{"n_layer": 12, "d_model": 256, "n_head": 4, "n_kv_head": 1, "head_dim": 64, "d_mlp": 704, "vocab_size": 8192, "activation": "swiglu", "norm": "rmsnorm", "norm_place": "pre", "norm_eps": 1e-05, "positions": "rope", "rope_base": 10000.0, "rope_fraction": 1.0, "qk_norm": false, "attn_scale": 0.125, "bias": "none", "tie_embeddings": true, "parallel_block": false, "init": "normal", "init_std_qkv": 0.0323, "init_std_o": 0.0401, "init_std_up": 0.0462, "init_std_down": 0.0462, "optimizer": "adam_hyperball", "lr": 0.00563, "beta1": 0.9, "weight_decay": 0.0, "lr_head": 0.01, "grad_clip": 1.0, "warmup_steps": 250, "schedule": "wsd", "decay_fraction": 1.0, "decay_shape": "pow", "final_lr_fraction": 0.0, "batch_tokens": 131072, "seq_len": 256, "doc_mask": true, "train_tokens": 587800000, "steps": 4485, "dataset": "wikipedia_en"}
MLP neurons of a small language model. Each row is named by its layer, matrix (gate and up: input weights; down: output weights) and neuron, and shows model dimensions 128-255. Each number is 500 + 40 x the weight over its row's rms, rounded and kept within 0 to 999. Numbers have three digits each. A neuron's up and down rows have the sign that makes its largest values positive.
A block is one neuron, or neurons of one layer that tend to fire together. Before each block is what it responds to, as a language model described it from the Wikipedia text at the highest values.

Adverbs of time or sequence and month names that situate events, such as later, eventually, quickly, also (in "See also"), December.
L3.gate46:499554529484403618472501516467392478529496458540459534559518380503540536503510457523519509462493545557511500523445519439496439500494485525446505566579541548455554512504541544506490544494463460433529476500453444461463445537445449509560498528491481419440458525478583489447456507484462525523460508499536499506540511516489500588438440493484486530576512531494494457438508469527491516504408
L3.up46:544487479522557457453539480492495530509447460507468575534493531471413447465518521507466489556448502524492492533503456495498492573500526469501587498531521410583494482510521526500512550457447561480470457459440501559464566509487552453519504606488547465489493496489512439526497532456502485481505491502432587482632513515483508523552513414517465521505526548544521546464507545480513551527460
L3.down46:539513493477540462497540546523514478477515456524519470482528473524528474503488493550418609530450492476534432512469472588447567501461531463560562455502507493480524429450501478463408432509462454486503537494532430480516520451490567539518504544541461572526502486440420448522526461490540482458492420482513458460578459553460475513527507514469479443504502488507548542521491497455453425494454
L3.gate185:509525494476569477542567514517474548504472478517528430561471469516478444468571533532472574518501534455461471509464539456495505530482518540498518489506516484527518499499489548479487489576471488498560480544403538563500553501455526533525530519536505495524468428467547477480435532486471476466498608465442545446520541498483540502479508510462488518531536587488559546463506529461576516504523
L3.up185:514474497522475457492532510415479511476489542481549489463512453594478376496426510472457471614518539501511505519522445527476484493457544508487452479521553528511521557476508514528470449495440496460518487517470500503575514527472542517440514502556407535463518473470530443431545463437451472520573567596514526507538442528438517436586446521471508479463506514487458496468587537420510430532428
L3.down185:516521474493517527530452494556501548537535531454602527467477537460581476507483478494534523545546475531477418482564540528565498579504510531518499525524543475480535483446522493505533521543529493497443445461532466568501490502517485454502497511467468502467525484462462523511493530439488465522520448525469512467535485453459436599547494461559541526527534501544432550517545470527541412509515
L3.gate337:536534469443484521486501486502509499493479482467442522543517544547522381538434454443513496447522556503482490539499559454498552465596463559511546530489529492556490532463440468511445527608500533473562565504447483456447549477454533492498549535543567458510449460476448523476488525541493437536434498528401500532483415486483456519499493534467491530534502497526492558447465501463496483446457
L3.up337:520491483477479509463517481536524542464558534475568445520505512520416416465518448550520492500508497530522450454534556480435412514447583481457463483488544476429533510498499516550497619495533524565519537449421494482523520472508537441552507533493512473539500517463486500417516518461519447512406472525560462510527558493494565483546489509511503475556518468521418480455479516513522491506464
L3.down337:411512536601439447445499450437464477537532515508517513470566533466476527464453520461485461477456506493423552564535602423477513416480543482505511461559543567446527543473507443473471526503534507456449483478520495502507509535479474500445490475600503514459513542496464498541548449511454519497533531435475482514439563455466496524500534527514477527487505495531472507490577525533495528511499
L3.gate489:502546558534488462478459548452426512503530486509497499564511456530507559498489494523513487465529492484557511530514483540535510473490588567502489464527526524512446485507527491519497511547502492540483487528537513462560456448513543498606534549532441464509547488505603503500491426469465562448444372525547502472475520485498491456613554418521484535546498505556506475529522452476487495485505
L3.up489:497493502567549503578542468505429554526438516487506510486469526525414492421452568567505565456540461485527493481541495508469537530544484559503499528548475432548519477462529531505525499523506518480519560463492535543509538521452565517511493532538434502518504514509512413489542502432480551507533506504514508446474463430515464503503552477417460447459450493461561483529427526464483532456533
L3.down489:462476429492476520451607536468456479434482534426476484523521473520545521581447520537496506526545529471453513517434527503532510477536515472538469577494478439528516541585476507532500488498567485415421554544483414571505519536440477485458479508558493425521553477524496525474546598509499540528472453603463499409482467551502497515552540548464487448500525474480549506482463519514520493471513

Word-internal chunk with the vowel and closing consonants after an opening consonant cluster like sh, st, cl, B, e.g. sh-ock, cl-ock, St-re-ets, tr-ou-ble.
L2.gate237:489584482490520526583483535478495473517448465505459530505482488472586512468509572523513493509449479473528489521523366481452504444496465524480481463504492480422497544491467487447510504530463511492474467513526474468546500452515521521421515532504511492490576470494502515523452426516560526521450521455540504517556477498546426532519442452593480467504497546456546493510461554431495532515473
L2.up237:467438477499474560495501512463558568468509521490473442444512507496525523488491482479463463513481497493507456450510554465523469478467480479498415520430504596502441495514467485491545512479498495487547527540440580545613546563542520509476482445488423507520480485471473554518548543523458551516438493462536492508487506532497543493530558448549551529464537445502531451553435487498538491499513
L2.down237:533451460460513574436483483454541528596564396517512461447471503527489521562542523461516498490577460483595481545474479481471523473455475501497520499508459545562466469568489417455603483492516543452572599556478530446570454574558508520477476499447482486482466505456523541489518463466499451389552482442494512565505528530531480512472512513525457505565531507526548538507509520418515519494466
L2.gate415:480505514458472478434531560488426476434488447443474554537489512485629496456531525528561508446493489517526568501486524472540486485504524484518570508488493499564576475501396470534508517510465487491470452428469504606520462571570588456464492546456481497389439539506472499513537466534528505481485484528512544518513451406463534476423500521537479484570520468504523447536482549471558523458484
L2.up415:417538564476491458526431470481479475531514503560527501488465523485471513443593514483502449488523493524604532443529458524499520511543475521561543490496537532499424520555543546510564532546575452488510535491573544472507561481516519440478545576495526480556481449468487608458593520452518524565459509428526516403426443503547506511511499461517512521469568515477489575554482498505477540472467
L2.down415:466524473541485530427546471445464504481536515524522468464511434543487542542543484466539565519605536415495500543497496404464486520570532470512498517520470504460537548494452489462517402468570494509458434537527476554479474575511528482536490521479470494612488505491461459523480416512512433501480492483486501517462532482539501518469456478498485543492436445497505459494525439500494527503437
L2.gate423:534420486558520569533477434467512480456450437532478483522538480502419506486530459511443463443532531508475458480490502489569508464562440545462541433538508508545518493486482521520493473481543558478501488418463575505510548494481430513538572479477516508580534501507472490565542549524485526470511482437489529521522464553502456476448538472407493550545479518555496480513490512441489525482564
L2.up423:444597470511436533567508471536489543477605470437513466488545497469508485499563439467494463471450475436524570482436503507477520487483474457531492467492541482525504541513528514516532484453483497569546484508470582500518547510424503529464487511496552543447547531486478477499544515483545499450489560530543475510547512552443494401504524525490442530534442414529519439466478542453463561510482
L2.down423:545511535478536471459481493518596540557481429505501565483542590444527493494492510515535502470533525465547580441436502503576538445484556438502494513486526514465535562482522481482516556483507520561539468514433517437553484542516528502463458508457506450520499543490487514477562416560547447506523491450492578577462470506505467530488518557523478522472525484454466428435527450465584466475514
L2.gate574:468514479579495538491509558502532561497560440437411513454473480518495509437443488479471516445488536481496464485491538522491501476464445533512490567453562446563495450461502399465486455462545567546482465540476467527525468527515490521533554518513504519483488453534540433554480479557453536448458482494560539504524562496508550464491480474480540554533500384529498453504473489451471476499498
L2.up574:494542500503527551529476483578501466528457504457492482477494508527560428540522489596509422497500509442517499564523454489475546486469463499583490428522490463492450501489484471525555593552534462428578506456566567464491586595543451463436477527559453537507450541483573500460528505558463469482407482469497562407494540500502518535560564506508453567473478528522475477473524516510468587578513
L2.down574:458546516471411493539453456536458414508543451466464543511463480500502439460447433501482496473556481560525582498563512513543486540587468508508441487526470520448507482510506526499485459491432570538503523515508461469535494482514565574378429524516501471508442424450527466415507497482463516471526510528471454561607592406497511486486494501494519507493463516473540483466478500527485494480461

The "=" that opens a new article title right after an infobox list ends, e.g. "= Emeline King", "= Kabosu"; also scattered word-initial fragments ("co", "dif").
L2.gate189:536519501506565475480512470515501493508461456468500423511531471470487502477460506511537526477439486502559488500565484494484535526498466462472513462443495532508517459561466537507581511511494536471591495507526473513511504454525525454485502501501498565474550487562531531533433532486487505484507447518448497408436635445493514461506544568534432544515503513542543555495539452532519469541437
L2.up189:507506560533477525433460479558499483501422497496483518507579503463497555556507505632502499484413523532482470464532473537484477534497547488521527477465590547547545450560494523498523549531493491440501481464475487507469532438525465480510477526595493497542471493567558451494510469503504475472491437438527555367542591497460458482458481531463483478527477560552527573465538538439498502514446
L2.down189:489493443532517533543406550391460478478515540537490489480533486445455494499465562472502492500490497530525496391479506482519492496550538483491540441480433502564472367452554492570495465529426493468543494527507434466593465496560545429516551469580560482531507496506519423568514460538499459475484400459522499560515506530494501533486524511477501510519504488513517413428529453463476420532514
L2.gate194:442539497529492548507555501571474509450443494499533419502532514496502519426571521449571448466488592535465511520494449537545468521517518526433438507507481485517505465463516530488447435482426485491445464492439476514478500516473531516475517500533519470490528555556563485450485411507553491539515514543550490515474501460417470472489461457532560483521472487522461458456469456483501572529516
L2.up194:513505542508557469563534454566466481485492535515467481503490519437469509493477539497443435459461438440506460570527551505424504531550495575423507529555508482471478536478473449530525540473513561483505442521491465525530492392460519485495544491442538538464488524513485500499428524455465510517523512488547543451524398539485469507508505545480549453493475525540578567460481549520508527530504
L2.down194:544492481512564518494513516503516480565494507486538509504517455586474463516496523491449467553559487473505493445453485504559463439539567450488501488570577472533402513558477567514462567534461491518479528477522545520523542465521487474594540559449517498494478485433506490514432471490440487548484417485450481467497509547509552488506466444492501519477526517527509557508493446539572544514483
L2.gate385:458463540520524544528513497444537454508520525464525480480441494494512477489481422476488538522533459435483486510503504554512431430460475451505503620511527536519510450520474426449482451479501524481387450473443433464526479506563501470576551490479404485478457595490457559578458495508480547484478543532540453521558489528540460539475488482522465495566440539554470508447501496514568463500542
L2.up385:539517620499481460515501496493509490550439465548537484541511457508537510513407459467451506561455507480487540483590428518411493501514498520601493441521532481434502514504453479442562464478498513526489401549464513527534479498530487507490551555484443505477566468456493512524414538532517531557478508499445487503447485534510527478432529500527484480480505482556460523445452498494536552442483
L2.down385:562498478487536553463449541566534501444443463523502503425524469500556541483523484474509544563442480515477542558475461432516487480532485478562547522514542551498396390492543484571445533534452466531441461487496529525483581455505516541486479467486426455419405525520483487461449439514478553522472534522485495427444474468527546484497537484485487471524533481446540533525502438522486516464490
L2.gate678:524508502531459473517554469478521503480437476526519502538497455441473503494450528529490528498480526496433511516595521517542529549468494529527458477502481452468549492526429522516497469496482416476527498533552533478529480533535528549446488539483550571501404475467503541551478536446540514443531475500557527490493414436532531514482515509502531521546643474511455568612449548504502482506468
L2.up678:516535471502517477484453514549539528554542570487603504465553555507450531466449462568535487503512496481433499474505501486484475444487455438494464420510548456548479465573482542512504411578467489468478530502471562523485514491464558515514531554498479502530549529495559458578536485546509569549477455556532483475518561520487479574512511483496417533494511456524510552591501558534496568382522
L2.down678:441440457505511424451542439547458555566566566599543499545475523462481481576475481459487561515470518484513545488423470505501500498516535446438473518535504532482530521528550498482524460524473506495507450530426602535488528459497523463487448544501410469534499442541481488539498506465491432522458511555472528545509553524521553449478472494518453472506499531588538440459486524468478470483522

Blank cells after a pipe in election or sports tables, mid-word fragments (squad-r-ons, App-l-ied, Box-sc-ore), and "is"/"was" after a subject or pronoun.
L6.gate608:512458513531412488534494503529535501439493442472441461554497410506527495530563477462508469468503446386448491439530475463493521473557550473503502466584468456526524483461507534516520490422501528565481489511493529475520508548519496553521457509522563446483505460534454521502492526477503528491501549529539524490544516500452463527483515525442544542478470507496483399418637550463518451561512
L6.up608:451449515586450526479515485505524550478481548402478500575497537471489456434516505502476463478484517457504461475512486493489461461513497485481464464514504476523493554526436483454491548521487538517479529455487453495502566417587435516552438564539476543512522506532449503576428479485405500488482476393564450466501417549521557514424491450462525508478447510478471491504490539555428514462527
L6.down608:522495501521452524475557533367480535442501551500493549481487549453555474500539520464474557525432508530433535398522546487482542432449569446464494439452433472550463496523502552506459450507531575485540427496547508467487447410511557445473487474509593482509444513502517497499442513456488443510484580514524530470576497460461532515588504467498524554575494479501446440512549493474507475440492

Month names inside full dates, often after "on" or a day number, e.g. on February 16, 1983; also empty table-cell pipes.
L6.gate235:507488512472518541517525549499531487502476473547496544480480486475474508538528534530524561509447547495465582524467500532503528486504467543521488483502522472531500502577590576495515500540482504491516468527516507425538538493482601472497497501501494457450409425457511475502527496463528441433494508437532617540494477490472482507444440497453427482509498532465533528451525509448529476581503
L6.up235:493484452523486540482557532516484494472500510508511556516527525592524526512473459532451523525507478441543486548558521551450469541431586513566476516504578596524513454491478471500506552563404489551497614496495477508493435537471497528455518497514481489451544511486524486473478464543490509489481468574429476478462521492458485485502467513497515474430510527561538554454461496504458491451508
L6.down235:539523526507512475358451467486582443442460497526563555582440478446536507563453464487534500594468511489583497552481554529528508464456505577507518493492494449493513451521504464504502530487521554518524493490489440538529549507470506385484586577533487487485489534478532520457454520550476446375479532524474468513480526488517435459492493516491526528467527484446516505490536574544422461512500

Second word-piece right after a short opening piece, mostly in foreign names and rare words in tables and lists, e.g. Hø-y-re, Cheb-il, Bar-u-ah.
L3.gate515:507431523493527442548477516568472553451578501491419530499473526442475490554496473566548511473500461499506439440475488512444461491477472511467506498500499487521487511496540463506524421594539520472472528476469491431481562505530510485516456515459552522506511557492479520550527478461537482528510519484411462519441525499520509526544580567521512499478557491466495502531504536567590584459496
L3.up515:476579541545484574449503432566487480511519575576549462451444491554494546489482461451506575438470505533481475494501484547459493557510546485481533496482499452454484479571485566409432482451500516461446515476530568514582487559542510499490528497536516486554483468574506492533458519542544471495522532504469427499431455513541495467427484491505521524525512470503417484494474499517479513520514
L3.down515:519543461544480472452518509455523482514475551475508468508532476500501532500496559561611500523478520520534473443465540512589507535506574575468498412472571547563509565550461485515540453441535526541544530472469514510500531443488503417517499395564525521522544546521474520463523421504453532488512474480502507529464531486458499416435528481491525505439535445499553536505504502519480416462457
L3.gate590:530451563590499529549540480450514577521540494591429483560550485467517506584519484520585416455468514493508481526519477488506490512470504561477464496458470491487498480487564534531523516491449552483455501455417556544504485511469521538497509531557492475571526447468476499532469488581536509483496517485522517499463499548511488507491452517486497505516477510401568433511545515484543530494602
L3.up590:446487488474491517531477421524459491489567547546552515498500528526496440485485508479479480495473486483481523483474527498385555575519497511506486469539412438435432548396479508528474434475481459512590500483536502501544558513461517507546425445483497534538522544578539471502506483457618517533475543471547476518558497502483448465448542569518495488460477455530482463515488520479526524377509
L3.down590:472490534471484468497528500484499537521519459510460475438471432558486519470438508437512503509498470398525458486502521512549546477483493508480481525417469586498438488501520462516479467477505485484547463451455504433504471549554494469504511431467575525533520555457495457529536440505506544494473533525428559476523522475469477511537528436478511518452489418555525452526570449569559495468504
L3.gate620:423420509540443469496507487516440546421467448468524515504517527480512451507495501531504517507526505518505522507491482479488458565455460536477442563449463461527493596430538441480560436463499538457515453484469563424491482506539501538532498512509499474465467519600471457580448445515536505458494519538582528495487536499505406500586457547482492518520533598491557527548532515456475514478490
L3.up620:443563476488505491561528513500493496537470509534504517561500479432428486556474438531575492499491510528450477533515564487492555507510476465457481500511527539448444450428568476480472487506551584473451467534540488451543511473444532501524493537494512523574519476520420523484507485494571523568496513507525531450482539531559533514486544445473471467556415426495502486498566511460552432549507
L3.down620:509506477505456554421529559457488578503510533508476500467483454494560519507546469462482480442445485539479477499475463462476616526551486497505523503463503576491454491439536544505559451507489548510496492474519488567542451495561534534550510471451458467564493463456476515464487477481468478493508528524489498453497507485519556517440570563432487536491482520484490520457565497499444557502493
L3.gate674:532536517490466524481505491502454527413510554446526537497491481547494530456477445475480515407482525527454432502511483410521532530444410434473470568500443475524480529500524510502546576462503493587483586469516495504515529540550498504521478531432536479573506541526561520443461519550572478504459531533453507566501480444529462507519560421522531410520493463499525521485482552444567513443467
L3.up674:478540478512547450511502483488578512491479470535521526491598523492543463499483474541580583421495546448580473502441408483454497465539487581496486422508487484501470589489503439467482482458483489508440477395537489512487546445492502495570489501473468558535494523520455461605601472557542479529531553520506547461555551490541438486506434543499444459554492477443490473502500510482426482491488
L3.down674:472474440506500415465554456458571586521519513547528530535537487571455454490544442549517474506470484539455464499439478593537531524470494529467549494506553526392536539501412473459462512455488445501529475470448462490602490460466491498520524567545434492459467514423461515525527505544539402452481538468471522489440436496479461528560525521539502591414473484468447550467550578477527494485537

Final year digits and month names in dates (In 1970, in December 2004), the ″N of latitudes, plus taxonomy "Family:" and opening quotes.
L2.gate44:494489538492455598482525463550441512412438464491591434482533502560547530504475478487523536471531532496506541493510518503500536512463498460537520486498492521509476463476495480499565548539450496535537470432496477494523531487491499450462488531516490488475399455490468468520398542504538496456515457475503523476529473461540534419555521466515518403499565567454475514541549443513571417497529
L2.up44:475518521447479482522486493506523558431485533522458553483521485497479525498418447525573587481518532456479523484414512568456487543533480442550500449484430549474498496497498499509517536474541581524424441402526484460469546484438547465430457519547472505449470553467481505459554478533433506496473438534545525555474482504548520469481494483501511462476459479521522543513502472530483479509551
L2.down44:459454500465514494517517510481539432469477518553501542450517418512477541408553530574483595481538503514448501459477470487604442494534508482475493452496446639487490542495455512476490472511559465525511476462470449512508506502508527467547524524441553477488536577505497466513556497462447487471553481491511538549480529526496492449494562491474446471469489544540424493455448482522500540472499
L2.gate351:527502414502433505499446530486475490508519527471426537531475494472517533548454449626419514469527445509445601542451525554455509517471456499508526497564600475560552414544476491491465514532549483568486509454494539552520529481532478494498525447558485501481423497439484474462492504476507503531466480492451498442486481530518576425531555527476442471466509469474483525531485498437525448406535
L2.up351:514514518476474489470550492536612454485474508422508528468472481559582525409415495491501494440532502462429480487546462524541491517501544470437481562465503510500508499482473502503547463495478452558542475597504480523520489518493540561467429527466435559398483531515536435459526525507485503513515437533532509398546495483474505500474513502512569541470552430503468534541485468551462430505504
L2.down351:454433594551528490448485499567454445471496456585476438523493525457472517498589498505513444571475513419456520482523541490506505468524529498514544519575504495492548519488502529508493500448508475476507440467470505532490491519512527438467517527496490460509504503571523520499488467515452466430437495545455503467485543517555481488501477577556434528553445500467529507436520563459494497514511
L2.gate394:558517478445476494575479501493470522526509510524510535526515510528507497438519538537492530518460483502605514434541478509499520521575520515457492473501556571452523531523471569479582476554469485578496513470514516458501459451503456474511496541539460510488474531455449500520512543460477553479553462496500503479551469427500491461478541552511587532447563512463450506433492526523445479513531
L2.up394:547488471469585573547487501483452477460443393420450447520523455520492491531513387511439523499491475489499451446529537497553524453532553502527502500530458478465444550483528533412483408517537519499443552484485471510466525476520508451455548516466538460532473553452517428563503523512517503551441545470533453428442477509580517526518549499466461448494516566472490538482468529479491520521539
L2.down394:551562447529565487521496488525545521498517424463495451520488466499482463553492540394493515454468490402470538487492526564489483485407474501526498502498430492502594519512495549571470577487546478541494473485517539557469554511513514487499676486558546500549539510479502463552513551500495502518502530477490505500494556498497641488491515468433476476527493462537457419508564497566528518443495
L2.gate514:523493509453492565479539440496437532496459479470527493418515514543464535541413495583552497524502543488441525455516459578473603459533541586463528442561508534531498430468489511470521498520493463513492506545468447495495481524460456517447525474521429496526474514460485463543520473501537490478492421476568503541496493519561560492492572486444507435434568541385492552510558526462608482552496
L2.up514:563505501521531520572422506444476471427479517502519511512467492441541493466533586545548544538476479496449442508472505489571493471460569501517388484534491469465578450543506460579506462538474431441547550470464517449513455555519505556567510478518483496487512541487606503495567479580520427508530532473485505416476593529486446468513532445487515523501506539436524568475538516541489506514485
L2.down514:493540516460516523528557429468519509511509455495535499439500551506478497554547486504512503569507603468464466454489503511509680496456561516534470498520424607493516499467465493540600532537502447537510524508526456485459497514442459483433525499506552536471523486551499459499530478431508402490468466489534498517534513496459523449476421520467569547470563520551514473463548502561468509562505